config.yaml
num_hidden_layers: 22
hidden_size: 160
norm: "rmsnorm"
norm_eps: 1e-05
rope_theta: 10000.0
tie_word_embeddings: false
init_std_o: 0.0
init_std_down: 0.0
optimizer: "muon_variant"
beta1: 0.93
max_grad_norm: 2.0
MLP neurons of a small language model. Each row is named by its layer, matrix (gate and up: input weights) and neuron, and shows model dimensions 0-95. Each number is 500 + 50 x the weight over its row's rms, rounded and kept within 0 to 999. Numbers have three digits each. A neuron's up and down rows have the sign that makes its largest values positive.
After each neuron's rows, "fires on" lists the tokens most often at its 100 highest values on Wikipedia text that the model never trained on.

L16.gate82:473486418482586581468456541493478482560409510502450566475517509531489418566392521539470507550449442453521442512422505511532541503462381423516434489495435448632470434556507554467473581435507421555445458490543471437499493433452411468538572480421553588518537572493482548611453522492481479530
L16.up82:490482516452486415541513586517444449570628515455547390546475423447505445599492528483500528463509606452462508460491410578510475463411554529494547513477581500556432493523518447539616448506497523492500563461528526502569419394518473538548479477546552514553484496549426469538481411483585471488
fires on: " g", "c", " play", "g", "ag"

L8.gate143:540492607437520454410552530464502592559527500424451574533492522464523552522517478483591480585540584547468559553521526522563519516451512481483406415564490493478448476475463499503340454434526510546491458419534544524442491509497497533518542501431521481444428451489552471584504535437526492510
L8.up143:480578469480551527528497484536453477664507472503522456420431517421524535494522542527512490475388464541535546532533528549523460470480492441448432479598568428467471492498535527359433436424507584441433531478505509572444581523482524522553666503510565537520507513562519518590494549455621522494
fires on: "ad", "id", "ost", "it", "ain", "est"

L2.gate347:557539493480441533461460523505574526500492549550505503499563523569418499502455455537527442505521457488473423561454515545580551499565477471517525553524467533436485544528493556577414513444388481480423585486484558555512386419479578479526431525500536468452536485532418540466494431467495440586
L2.up347:494534508532481505533505588439599571542472501587441554497574468552398486535484523645506536525428502404407464389479518485569562497542428478503522520499456411466481516502491455472525554459525501436559542535559560597503533409478443548422489524515513509508483611495493494487562453517474468613
fires on: "ist", "ond", "ect", "ue", "ous", "ion"

L9.gate118:534524402522526523500465513539497452481451565559482465474472511493584457577501526522472558549408664527409534423517517488544471529533501507473437473577502498512514470489548494479486496543433559450411613490476518506466501541535536473510549548491501425437623522574493431533393497513524518535
L9.up118:517521566421495518451488480541577408515490626484522510423518502541489446479454503550487552539461528602502538425526464572462546464584505482449486423536535476508427508476457382541549536499498592466446462589484478471522483493484491619452510513461491542513482462474592493544474437511452546632
fires on: "ed", " first", "ond", "r", "em"

L4.gate44:583511376414463589463462515501515531579457441482383451462506536543529611447486489447430499518433526495534440528471506443497470517414457504476473531510585541569470556442533509508484449545483498446525604475509431480531562561495527551484548466553494495509490495545575532576594502514497527502
L4.up44:595450522481418525504479500554607537525508433498467459530529464522539601508444594486440483519431515523508484554437536466524466467486484483515498530530534519496384561438588528527522430557510536476530588503530441498446501496531509532515508506502516498540476521498532571546539498420444551459
fires on: "an", "ran", "man", "oun", "w", "ark"

L16.gate30:562523458506503468558493515471627525451506545475517517485468493500431488499466523502514546563452461526493494419495559452447503395536505444410521415487526450514380558515450429430490529545515453467511444516536479553505403495516498532355515525510500568482491356545405555524517498501469448423
L16.up30:536465497540605521518516477501554566496520490518486520494527539541414447584455509530539476562556537522481531546499467509540533485533536411422623523523405615535486437564550571428457469584518472513520503419425559512571525558479470471544436423533548488497475478480507442451538582484537446457
fires on: "el", " h", "th", " H", "ec"

L12.gate427:478522558499478559471469428526541406491517486498479596505515507498418563471478560425553512458522495509535497554531533500555512507528521479514517430394525459439547490479479460561592405571463368463453593560478404478455573562514515479376460389472481412541563485469524491503521488503521527364
L12.up427:483511497534509539550494499577434554457437501524444498502474564462489439482591527459489536524512500478471439494491562538514391551554541533534558433517525466520434490595376442514444477487408396475495545452576443425539549576465441476505476436490533339461499576566468512454558460517428534500
fires on: "own", "ch", "ed", "ated", "m", "ember"

L13.gate339:537436530420514509553464466439467470489531584471544510564541563530438538495434535488651495528570441514518479528495473475531484472517521457447445339540434484521596462548408500423581558495567473524485593536500557481540467478454526524583495458522568445501546494451537498496488472475505390479
L13.up339:515466566577535472490473455389558512472485583503459530603449547517512410430457392472470447512512488479384462532502555483402519450527546522558496412516502456472510547469437486483563470444468545437508414553508388569514545466557536494481443513499456527502486538477620469514467470502523471527
fires on: "s", "is", "uc", "v", "ic", "us"

L10.gate166:474576522493532477505520587493567523426463586507420588496384459489487566561506505504401447495571484463580446569406456410514607465476509485555594520488521442529525492461485558564525474540507492528438551415512417431459441477502506478508529562578462528589501476533447475508450452479480473420
L10.up166:490587558469525448490519457542586570511457490435488520452381450494500436465529588531498407445533457460566505453506509565461560455403495436509498493492443475456545452491526476489524539592457545502595510429486453488431498568600420520466479486487425548535498566309539475439501513587509459532
fires on: "s", "k", "ight", " year"

L2.gate125:453468567490534534473529464490554421505483476533490486582416500573535551436543518500512503476506414514577499531525607464475558424531578504509500498452533445452420626509555560517454483589473446535539540477584427494449472479507440511497445500501477387587526455503509475505441489568524497525
L2.up125:479472527561475550462455495471488544496537464573555536557428508557470554431514504407464482551532382495546511494514541602483507457527533492555509391424549468503429532516567597471491473443549454546589561481569436497486420444483557502485483414573531448461451528534536517527476440553518541538
fires on: "al", "il", "act", "ed", "ated"

L9.gate346:469454454495573479577363472418475534561502485440500526531525566516509442513473504444526539535521463448550496485489513465453515513622526397358567500598480494577486517481540450551431538371542555501485486506484554566539541564592440550536489528514560511506503500486589495440477556509480469460
L9.up346:531432501460452491362567528542553480431499517466445478495448571553444401474437544516489519496522514408473506430468450459494469444495536590523559447476435553419526559566444483511445580511542509497551508459445466494499524538546559586435447596535464489456427491496541571499474481491511536499
fires on: "d", "l", "st", "e", "ct", "m"

L16.gate261:461564502441566519560535477448538404577467427523497500516511500548517514571504529526461450529534552525395530574523416592497480560576509438490502442505464469508497537481480509461542490541441610562604457652601481560486483555532553511487553513555520477462483511443590520527477547527567404554
L16.up261:490394536491446480437507508522542439491377421515440533489489440458497468542462383547463481548465488562508487469504491513504418549595442487418549533527511432540575418564567571496438475546473529471469499537363499406461610492563451560432517464541535526598487539505562592495555509459518484459
fires on: ".", "2", "1"

L8.gate181:384537549458548445548485500482535553470490564560609522478494461432538477574475470434480470498529552608485417490485441515516512517531455492526587442483492518479493542532396472535495429469548391406542535460551575447514487486503443469532485506482454510499531547418470478450535490383468447495
L8.up181:411541529470516524508436485496496419486453623547458537466460474496523478595516456452446481606525534502489430473463428540487485563541462483452528480511464502516455486495407389584473508447434473527523503460465475542525484496535536516389399524499521525526519572504453472464514489430513428586
fires on: "it", "o", "el", "ur", "ic"

L10.gate241:491445451518545536495540484555481486518519464533474504485439491529501479504540451531501474486493448527421528486467511486622458520506496478480442554470425466531467496511567478494513462467513503416520538438532411517498490535432439515543493381361550533508559450484575439488524550434572502507
L10.up241:443472390502524507440492479516446478513524496588506456493511446516494467575371540531487518582457480507505499533438555530492422598487412517526516420528428564461535561471469317448593432497535469491556536474546525462524473500434508521508473463530566584516478494487503541563561530495493500535
fires on: "im", "it", "id", "en", "ing"

L5.gate121:488543497518519546424460450558552508472528465543512449546547482435527588517406597543507514460548556601408471498543525475481537508463439448547499494488413446450435473499527500527555417511501630408471517511499503473523397486521405575420446471529544435462470503515471493476543493496551507583
L5.up121:515479494530537549509448496456470495481526418524473551522567477456567483544437502502484471488548557528374498567474454495539559444523513464461397488535382387540480444467488375428444481528514520498404584540520498595433431527489464560451491549547466413508517568545429514451537620482488410561
fires on: "on", "ore", "am", "te", "ot", "d"

L12.gate134:444533449479508444477373414507506465482551449550499517485506501461499466531465449538526495531490499535487495524481519651516492501500434508534561465438566457426487406506527456512504436497498543475422585445446456444506417547526452448498558558600493561484530469517561543490510507532448563443
L12.up134:518525538447547454472387495497447505422485554553452601560552528467608512482493495501499539538476477491496479634485416577528501522483462492492541493485530504430523513454553540509465546467506574545433552468542492579513439432565454447521447526448604596520522498543538515525535445517520571438
fires on: "re", "is", "os", "oll", "ok", "ing"

L19.gate193:574481506559509543514453516479551527494496475429471535447486573371523442488431530527468474547419516499531439481577547398580444500447434478413453452580478484520400516546556444601504552452523532502433557481445515469529474495495444441434456516476423519503520508475517589621447475466461403595
L19.up193:491440553497542417656504500537524501527553500456546448528575450467402469545601539502457427571489448460464531564393461504535547518470414375499530534524510506493445452552462547486475531507509448484425511441458479413516480397489508380471488430491515414569468479503544454591517485430473407498
fires on: " h", " L"

L3.gate381:491438464497601541519444481532467429600453426435578504419498508467491438504558507629505528462472527523438501566467465462558538444503474469482516505481434550537465493562494541526501617432487460633580489534497509427490434493502440478405455601523447534548580517516467453516417483459557473476
L3.up381:505490484568494502474440550538403421454406524441527437479541489540531452616562469488481460586451559500436485457536515497446483411461437507498402467513478591479454482437480526458574523488457510489534478488545480476545563454554522502419458539461422447508546465501513471508449568451486560404
fires on: "ch", "t", "om", "st", "ok", "ame"

L16.gate11:452425551454389480537523560392578609481619512539480504537495506441465552550481509524528501538529523489566570543521594463590578505516468487474460533484480519519509441498486601438502405533461468483506563355455493478573522523544539454506450582464564518566565530485508502497490417582559524531
L16.up11:566448537512467446476523547550494454539513467470423519459507489452463553535501488498513428511543454597486508485566535447574462546405506421506539383343483553534439477491500467430461535549568521422491488525415365476500523517525533517515416500423556455530454499575454561430496540492513512523
fires on: ","

L4.gate81:416441456555539475468406466484522442435517497483515524490491423435503435480514502540583468404509575424430506535525526483546485464481548471530500520586494561475452522535467449546447546429431537474351395479450557554503446521496436441554490524448447514473514460652522518530491498461531429572
L4.up81:514542477487562536487574503554502515462559555435444565534588488550535524494561560496537462445504492468428554500526497594545553488467461479484472376541446584410475502561527478588556476443475520611465405561510548412513398417560481466469554426489422480455545529439479543476490406453504444532
fires on: "at", "est", "ree", "end"

L13.gate200:487474423502487517501544438594516550488572507500461568494540478447555540660529520426511568507539489480529514521461424471525448504529485509482566496520587529535617499407586485475524513389520425483439517591598488489617521553466448470551487485535557509446478476440528513444496411567434525537
L13.up200:499400610535533501427575476446547397479547459459534482493515501409638517539421529386485488476467454500481471447496458507469456506534529498497488446474572561449591574533487462568418591467515460559549496557547507528447490534475543557449487531499401568520531551527521518500524498507509452618
fires on: "l", " l", " a", " un", "al", "st"

L12.gate140:484523515507481506461473537499491477466542527564479513452568480494515576476498407512563516505504458527447522463474503613550547468534503435476505489411542567521616525549522406449482422512445508577561466484565531464536493569477427493511580500443500640451541552497546523505497507433446493514
L12.up140:409547477456486518479545528520504511613580519536392492528512493481519522469482470536514519544441504479558443463465432644499412529519502593504505452481514493470517503558545411427487463448527437494463548486558444479471552508477457397516553523499559503591466538467540501494549458512555500494
fires on: "id", "e", "es", "ame", "ing", "ot"

L2.gate206:459496567510637605562495578472576497546571503537522450598465498434524512573560499445538553469482486552484567484543449528530516499443595583519454542460545549580534537485560511632439515401587469565450525445398465527480484450475470397477518589471461584516592435496569508516545434493495389488
L2.up206:552435507483527545499510490550502433552560502453536494468544534522532567613534542482520545368569477511436567625535443477475499474522440523459494541519491468513625521419496546547415496578641554456466518484371518520521410480516456416519495538438463539515550383584527545534556438521498403549
fires on: "ok", "ri", "il", "ot", "j", "ric"

L9.gate178:546475561458452446455467483470456411540552474545530545465442490462450619470513500528438546418512451555417456512446452449522433533529484470518521535480469508465555538517497616601461452378520564499475479396528440403482543516439327493532426364524482538563518511482479482493533502469349521461
L9.up178:410496492451487519475606485512519491511492458499472483576484440401555461503459528498528510502427413543441482423487529573513629473445526496478512562486476536472438541575509438552529613485598553495466473412543440518497470472536555440488545485467566444442436477418560415569570619488497574471
fires on: "b", "it", "ice", "le", "id"

L18.gate141:538463473563563536494446389525489461444554498486461448432603618434507496444537548522570553492440471434512427466566545485438461610515484406499468497516513522600584531503402503530571441601534481456481481546502474499570500442515544478478552484502531453497588519473527497543553499549503566576
L18.up141:503539504474504528500505525420549482462556457427485526450567569495471497598567449523549477501569553392529476449508497529559483567410462390511522521582511503609466586518453511522573477534502481482509502415468419467506479522464447504453475503645528481484581497504499490562511495414510463565
fires on: " M"

L5.gate342:487499431492411512524477500446493443481496519490452545584550371526477521474574443597468576442469532451598421508566469505412512449400590519498502503475553521555477496526479437595465567430443538410465469531509558430479416500451427440491417465441544527498512518470521524514533527521495559511
L5.up342:463512427444488490495621543504522417469420470611406519563520523499636490405490454491485487490520405548485556493599525485411510444453500549458522486424395573570470428498495512561441509475538546472490468561551437424496554471490507583478521498508528426504467480405463478550527481474563455501
fires on: "hed", "em", "ig", "im", "m", "us"

L15.gate173:515578467434449509531476518571518526452528498517521516509576503435439606510500544448536526449476462519546493638546521439510446586459457469549480458547510535528536555460596506504443580421484528589461547512564462531580462514437435411512525489503519560443514515397460579565528390489474463510
L15.up173:509546555506563465541472505472515532534502484456497540552454522409456508529537559527482516514556501402508491586471499416570389534376541546524524471560462472607433529574454444477416550459513486515473538522489455495447449422425540434539410479492510499484455492485502509448439559526479480442
fires on: "–", " ", "-", " h"

L2.gate77:628502456514565537486459617543432560562578485562476583491542585544590430498394486506462473446495549515385475480386509513521528501507560515490492499424493507490427423490414526460405494445459501547486485477534512512531459567516572475602489485499512544534513471463601519348422469476553456539
L2.up77:491455548485408469516552572503595568438564456610507578484460478557523532499556531607526490431426491479388433556476432469571483520464505433495434544510534599452526526463457527560415508510549469505479518457518493539495461485493482446482478500395462513562541443554497559374483537492572512556
fires on: "he", "p", "ot", "ad", "th", "and"

L8.gate242:520555542429517486512431506524631456571483610528488445474484481497496562488478468520451495526527537490496457467501524499647554498463421422507414532450526485507452527469458581496496452512497553506401538593544505504490541512462507552361537448434565536442460485530568529496563472438542543432
L8.up242:492485467433576520436511510538460471611514575438586444511439465414489504535547523560428478515397460487530569520484476564644513498471448491481448517559535567429446522580565543511530447572416496496491478535548406414471588410479478490529521516414553509496441530505494521501502446439565546549
fires on: "it", "um", "ed", "id", "ain", "ol"

L8.gate251:507584467557465509442509538526374528501539449521525465506547585387577480593437447434467398563443492525453428454460464425442612529531564461502558451527544465456497525465481486528507417489445562527583445437535544555510506591564558439477530481470418595485489508544542514505459448445398476474
L8.up251:482414565492475532467475546504492450475572510484490542418460567543456465492500545523524456461486493491496494535582516488492545527560495502553535533645422615463567522402526503566476430458531519546421432443467551578477476563529525528527556557458461427465588496550407563543476598545415526493
fires on: "ter", "th", "land", "ct", "ad", "ol"

L2.gate15:476525543490554470483457507524500529493478394549483482569470477371482525469544576454476461506588466523549480482424485474551464478484479563480578451506539588520494548518498503519578435407526529455588513524544525545451529508369502616611483467500592486464468574512610472436566463460461499533
L2.up15:513548468518508605492440503509417538495423461407501495395516499455493432552477433459468513493547541607532439485471482476561461469447462543477503423539542488448573518530486477502529433515413466419471463472573541466473577579451547566551506451565491504405535538491508530545580548475463443482
fires on: "ic", "y", "ell", "rit", "h"

L18.gate359:506474450486492462431448425528536388408507498525513527536596529522486482501517474496561565439550488422513498494524531603476600495569517519433523467559523528601489481439499495475467413544523474469478505474566477420522442525522520473499574521522523548519404465544592452519460500620469506394
L18.up359:404494428483480531439413530507531375561446431474518561511512505534508511530559426498535524488523543377592449517522561497520506572488477480470545494575557477483568551456518590520460441579536603458463575463549463439497510470500540441527603446523466539450501488484491496518429438554510476509
fires on: "r", " m", " M"

L8.gate429:454509514464481541588513505514483430383426544527511502492478434364523500505460437568458487459493528523502442480468440432467500516537516483592477568494486513486474556583504449517567472474455440505555537475541534440511567414462461373497544497428544498403525407511585510438469516451404540448
L8.up429:474545638456522431545532500490495458527517513507543497489475537460478490496575485641438483598528563471508462467474570492493516471497606519566505442451435522522501491563472505485498490473469495473540580425516504507518494507450515447490459489518549556465533455506487475446518519479512452607
fires on: "el", "it", "er", "al", "et", ":"

L12.gate43:496423600502484590517524483587478457536491537453587538443538444539478484559437504446596519514469546550414527433482482522423388440438455611491552514502622517487463409554477486471542481496490555568494463610539488534550548480452473489539470467558484417488486536533497558513494445425480531551
L12.up43:538503449524523489613506490537520525473522578534584420491475533502549561460465482506575573451479552467476579537542490503492546512506492450552520499548530406460557404548543479503603522565551517559460496543453363429519492627469495483529500389547471364547554579561449509440566534551490420511
fires on: "ud", "in", "oy", "iz", "ain", "er"

L19.gate26:533485547493514522507469581449498445570490514425490458510517429465473477519482514521593462453523511596482524556447495533550493449539474492472553515474409517518489504463575487515540452529454395455469430514532517495554468573574473535527559591381525510407415549499566387581413447450537403548
L19.up26:470478512525573484454502543476468471580542450561528506451478502517567527557457574505464577493556502488451573570459519520502457515494511568429433492487476583479563538421531597447528619387502453473404498508529568355561601460508514568435507524461492485458484596459560542501464566473550458431
fires on: " r", " pl", " R", "p", " f", "ig"

L14.gate17:513469519457427422496551492524528539473625463511522430520480542475471594507499478513493495541511412506567641441483517463590625539411508539402519471512524492592519556468526512553572510462484525536546530491402486493593471540524474430478450532530531543575569467527492434519501562484576502504
L14.up17:481466503450407493542450471462513422427516378421537489530564554593464447425529428541522595458567457457488454479527520527514495505521470569489500534502428586535471456434538514548482492510497561444575512526362512518631569524496473478568458543530583418480576537462527487504560535468528489518
fires on: ",", "5", "6", "0", "8", "ter"

L3.gate209:547480492428537490498525464466548430506414474490490514430410461509556438520471490452541539476470422421454481574527468518545526466505561441466564451477555452521467578586570436403396547478494546426502518525518467508486397549505501446625518599541397537526538555486600518432481513498479478528
L3.up209:425524456507528428469454458489473491468444490433476555480490600436501427546459453490474522599425435460574557483485524523518419526599631485460566491407649381497456489546510545517433490504520539543449477561556536458516520482435494504597508526588485497506434538519497506616529497481517449522
fires on: "u", "r", "ation", "ond", "ous"

L9.gate324:503544450533525570543541487518533551537516557460500570461533530465494439482495508558560510474545498489528517574576510510449554468524560407574558543490580483492592447467513561514480490469531509526455506492441489533459478614473476436492516517447456547494583525490483561498604523466549576405
L9.up324:485517572493501488448505540449440468515503526429575438512455539424472505569548519549530637471559498542570547528606548461477497526436470518495414566490540516459549548413497626551477470502473555520456487533444585557476447517428550419515485472557445476531513511495534511483477493580534474501
fires on: "am", "om", "ot", "ric", "h"

L4.gate382:515510489425585418507478451504407408434440481469553487531478503554442543472477464550473478541497522451527416535475491591472473538561461519518538390450459503500530449472444609485493577448488509492523569594452560447472457448484475429465468595503439456555530487507560511443552517379489460492
L4.up382:509436461472488500535374424476410506417558541513564513495525576546520472549412479489552463654503542536460529573526517475435436483539498522510491497520500493464495593375477515447465525562501495569545662438427523473397498507581527459524457558580462495463512479527509460474526453572524556396
fires on: "ome", "ame", "a", "ok", "ug", "ing"

L19.gate340:531513546528481567455490461449475548526499477417505462485465536457555555537454527553560483434549457551559354464542529532468513516505463489423409426574402503485498580532494473460574434431479502483551571488506511619488501595497473396477525478517541487498517486441637520504505424435524436472
L19.up340:490465522550504494479578516486530541466465490530497414481527491502493523505540491526539440466563449426411473531500524621459538483525589451480498429537511556464521500508516540557544459548457562419491543552589520524442479599489504439438476452530475433419438512559555474564444498536358512489
fires on: " d", "ed", " c", "v", " de", "ic"

L2.gate351:478431463557526523496465554480467502489506452539580503518487571453554515512520618562471516621563456644430533519541530454494516511459474530532559452502554624511513589415575529529472436560501551536557521477487407528457563515522503545583536416463525494419526520492482519465490511416500503452
L2.up351:535486511550532500476486534505453593472531470545618439482512500446562524620463596512464512629461535628384464507543468437507497465524481539483601451521588519483536544488532518514505486566528526532538553445537447523539493613424494520573526445556529478406483440459438515442544503422439550500
fires on: "y", "op", "er", "r", "h", "-"

L18.gate303:477433510507516463461488373461395474497433383514504543496501584529537526572514531479539479476511586421421449509554557574427504510503519497467497537478452462535556512542451589490478383439552467504409468496640406508515483505503468469473469599487461596497481541560485540524531557530529429474
L18.up303:433448462431470489560497415462575540504517428445467580457482517565515526416486508430631491497493515476439543520456489472453522525539577531481502480571500404572516532466493478557534506566497590450519460331480462464568437457513431494527429423594541459515494549443567499500445520517442529575
fires on: " cl", " tr", "id", "ain", "r"

L8.gate213:453564542523611514477458434543506358479522539449423515536429590469424455494495575507583487475496517415460561518554547479536467499513563515460478452503413450473518505510486473432425566533480587438511555572545544539545481486506512522601502446484463541586398536555505464430451435549464448456
L8.up213:480507453455526469484486523456488321496481487459466611499428566454527495508550448508550398578419509454543484466519475454517547487519461482441531477506559454488461495415487415480505485520443541474464576468499488499481424374534446519583492527489447466558456533570475541393428456516473500539
fires on: "r", "al", "ed", "s", "ight", "iv"

L10.gate438:532432580479526479503513458549517462561480441540575487558475479497517495602490462440554538522379546596476485568545509567541507552570554484583504456541485438445572542491526455525476486531489557501534450530532422447522332515491543480525466493519510548472508434489600549407519528480527514446
L10.up438:550449515475423466388495538464480546509481586410508503481492519485498508464452491501489544472520540646525542565551593597522491464570632476452530504522571528573537525483496561542530470583520568494442550440530544497454448592449488435407524545541528441621458478543550514493493539557572434518
fires on: ".", "2", "ton", "in", "ing", "is"

L12.gate8:510441470486544499531437463532487535515454553391507557441507646430528466447550395486503457493483430455521538563507437487608579484513525438473521398484496511479567570429594455414504453458470432468500476559491394487572495493493516444615465585434492494551583534457548524484510549443583525542
L12.up8:513598458485511467540484565425431619527538528503446487512593512435496473453523553499525353507395434449474472494586494389607560466502578594474467555447484486514512482458490495504528481572515516436477568478480534571471487510444532432524524562538473508409481479401566577543484514555524517518
fires on: "ist", "os", "oc", "r", "ond", "at"

L2.gate432:534455490519447447462470446454607573473405478550516537488519471469450482502594420524532461543458564453452467538483495516498473545607363538447352518530511398511485495517619515381448523536499509415367569561573510493513488569464455495502525487568520485525542597529526432478515566531566525436
L2.up432:504490516499538423517484486537632431593434568473497544469497381490412588461507453517478464499495527541536472521596567564513536573461551552435488527479460486504488414496529499532534553506502430420463523479414528476523549548487508561491572535410587431510524411538467492567454587574545570544
fires on: "em", "se", "w", "ed", "um", "te"

L10.gate336:594481491544465535532492523444526580489448411526381519568510495509568476576526419450439430493547465507501517585473437430518501506460447513396496502468528517531469577398497469539483486526522549479500559494491515410388482472575506533526530560496491554501520436510478430572427551519543530561
L10.up336:533441563532420469500479565510474537568468473472432468520515520490468464524541505451475488523393445506605562496424546519470481550575567494529339542402578497544509576540596496561461481429423524531470499469507481446515631435500511480482482487442473533502456603480434527501507534543413493568
fires on: "ran", " on", " part", "w", " it"

L7.gate345:466443544453539548393444503527544487522449492522466641507538463540489494547461565621541432604529418491537487523530440529456488522505523446502424486460510431548450507499490465455557586527404463529493497456467535588524440544457458463541523543449539482490451535523447499411452515443429402519
L7.up345:397475505434495530471505511506529441525493547477437587502504478477499528475548463569539472550478461531426483490500402545508488527548535428521469564488519539521516423549515443499589469488444547568545541442477495408568417530492437327517600462433441483402509478458481540471478431444443503507
fires on: "est", "w", "our", "es", "end", "ing"

L10.gate428:440439451501466484440468422449452550415531534417505503528479571527599524481528518505365528485486530462531571489493482532504525482491532422492447545490575456508578501490501509433588606472521462466478554494536480491514513499450571453495514471465488546445541571449555543534442512489451664503
L10.up428:413603439435483440463532581610432486499498498482443551517505491419460471478464473517402493464379495448479423528578549540533435514495463524486495534402575497494515481456541477458555526481511526527413500458436490578585430533485546525531553541506414565464499478534500574454522511565503589525
fires on: "ar", "ip", "im", "r", "at", "op"

L15.gate372:447458605523428546472470581457544475593525493483483558490441496468491455564549512403499470538573583515586577449512492451441484501529501639503544493484508506516472399502516474482517405510419454465535470515576492521547527433542531546503549545467464554501433466492512549461478440491484438506
L15.up372:532580486488502446573387549467468509457469458528480525489570548506427574446482531511434476513484491539458612490472579454513560465493480468456484553497465494541452444444509492512422448494452542509522457462410397462502533432548526518520438515425609525553498551443540501490508556536572575494
fires on: ",", "am", "R", "O", " R"

L10.gate221:501515408486621587553578578458492395508475510399495423513501390524487468547493475566484461496515549508389517470433452533579544464544450471456491476512514424510506505479523392466548519513481502528461538536458502422451390436483503459416541426492461436456526615491487479586387426447454456512
L10.up221:476576520486369602552490539556518522506566524448483575456489506315395491501540607457493510527571505440450505489527461471544472498384610516499468541537525496501475550608520552496393462460461562479490491508536469465497533468478502486561493457460576519483495494475495458547407489475561365499
fires on: "ag", "id", "x", "ant", "g"

L15.gate12:397523463551509461413533482567483360513493583466554541529437473464363524477512487528530526495420575472539532502566454482489534437536467518485419463432453506554519493531451519449550522510387525518579572452436554430511478488495408492484559572479518552476407477471560557522452483465467513492
L15.up12:418461542463449603477481414466501504583493527497502507439520489509507445534421578455540499472455418567397476481475485589492507510526466528427539562481493473504473551627403498509464454497389526475570603501548487486532452372550483545517486471496496421486464483487555567523476436507429488488
fires on: " sp", "al", "as", "n", "l", "m"

L15.gate263:491457505529566503338584500497537489341500422515513593507512508487486541440549522496458478512590509482447447463460476503626505539492540479458508495487471506560516560472443542548507511459467556455525430577607490484517430552441499471509573542446489468496490413570468564477529563483509476454
L15.up263:530472577512530492509533501533475517553523596436547572456494407534437421497456581617557488498476503508494446503439501580586496594446519400487572530473476532437571593497563511561511513465485490543454540584479553448520507461544497478595470562596474479521457595556538511464559432508481479399
fires on: "l", "-", "g", "/", "."

L10.gate20:567583520526558448476510470459567564533422514520512577602534512467552450454498487423493541551408494509530512532454477521495498554565444506508472486519557533526531497406519561572430383509572477495599502584468562552445391492558532579458404581591558494532500485498493541572416466401428468565
L10.up20:547534519422527561498488572476515558501522546476463515459465469551478467554481436523386559495403494434450525426508496486551532524516497416419528488506394483510549478504501530504408453418420582517590544553436548510499467501432443534552486555575492517506507476469504514540446425464487461563
fires on: "d", "und", "ul", "ond", "ak", "ous"

L8.gate10:490552502525514499507418526498618516539488545473539453392455516460440510513517457437427473427518595465467439476539434499536511504442560487535516387561539391451501486529491447438550507547567524533550497470542509478406476475440474481452492488500452548437478453491527536437471484485488454557
L8.up10:567458474525488462552527508556541482569522449542543526479506526511287614598516492439451462516485526514477537530543496544482453545522571479532509572524447485539535464493484498459469520496643473498561497522470595523458535494487415503562429450547485434514505530552543471481509488460538430506
fires on: "w", "v", "an", "ack", "c", "ian"

L8.gate354:406508506504447497460565455546557456436559537484539501483453505586429575539492465381465542542472534444508443458549477514468482571459450453553502543441480563463476374435442472459472480505429576538513596570425540553519464591421462516546505533479550493538453445569461524496448437445481513486
L8.up354:523447549498490465449474510489502547522529559447549602397456444535471492585468480570559474486524500470433580440490497541577434524542520550455585481523533543481507525596566550476419507494568496427492550604529516524478426476484480559425480573547531548492476531587471525484393467450447505497
fires on: "al", "l", "on"

L15.gate133:515560473595537549488564522516540400490444447551504475541509461443513562573528554487464450539512534519479578574465466532554572563478431528402489439494466532492579516391550448385468520499390550507529469517499488438585429415513453445354436502477539519467462477437516542534442490529400516505
L15.up133:517545525484545596476518601555536364471532497501501459534519521474635427574508458478607468585552573484471465484527532542539612595507488538450533540428400439475497436463505479490492454565514396371515460500501491457551536575602481471508474477455558580516485507536485448450484483498478540494
fires on: " St", "3", "6", "im", "7", " the"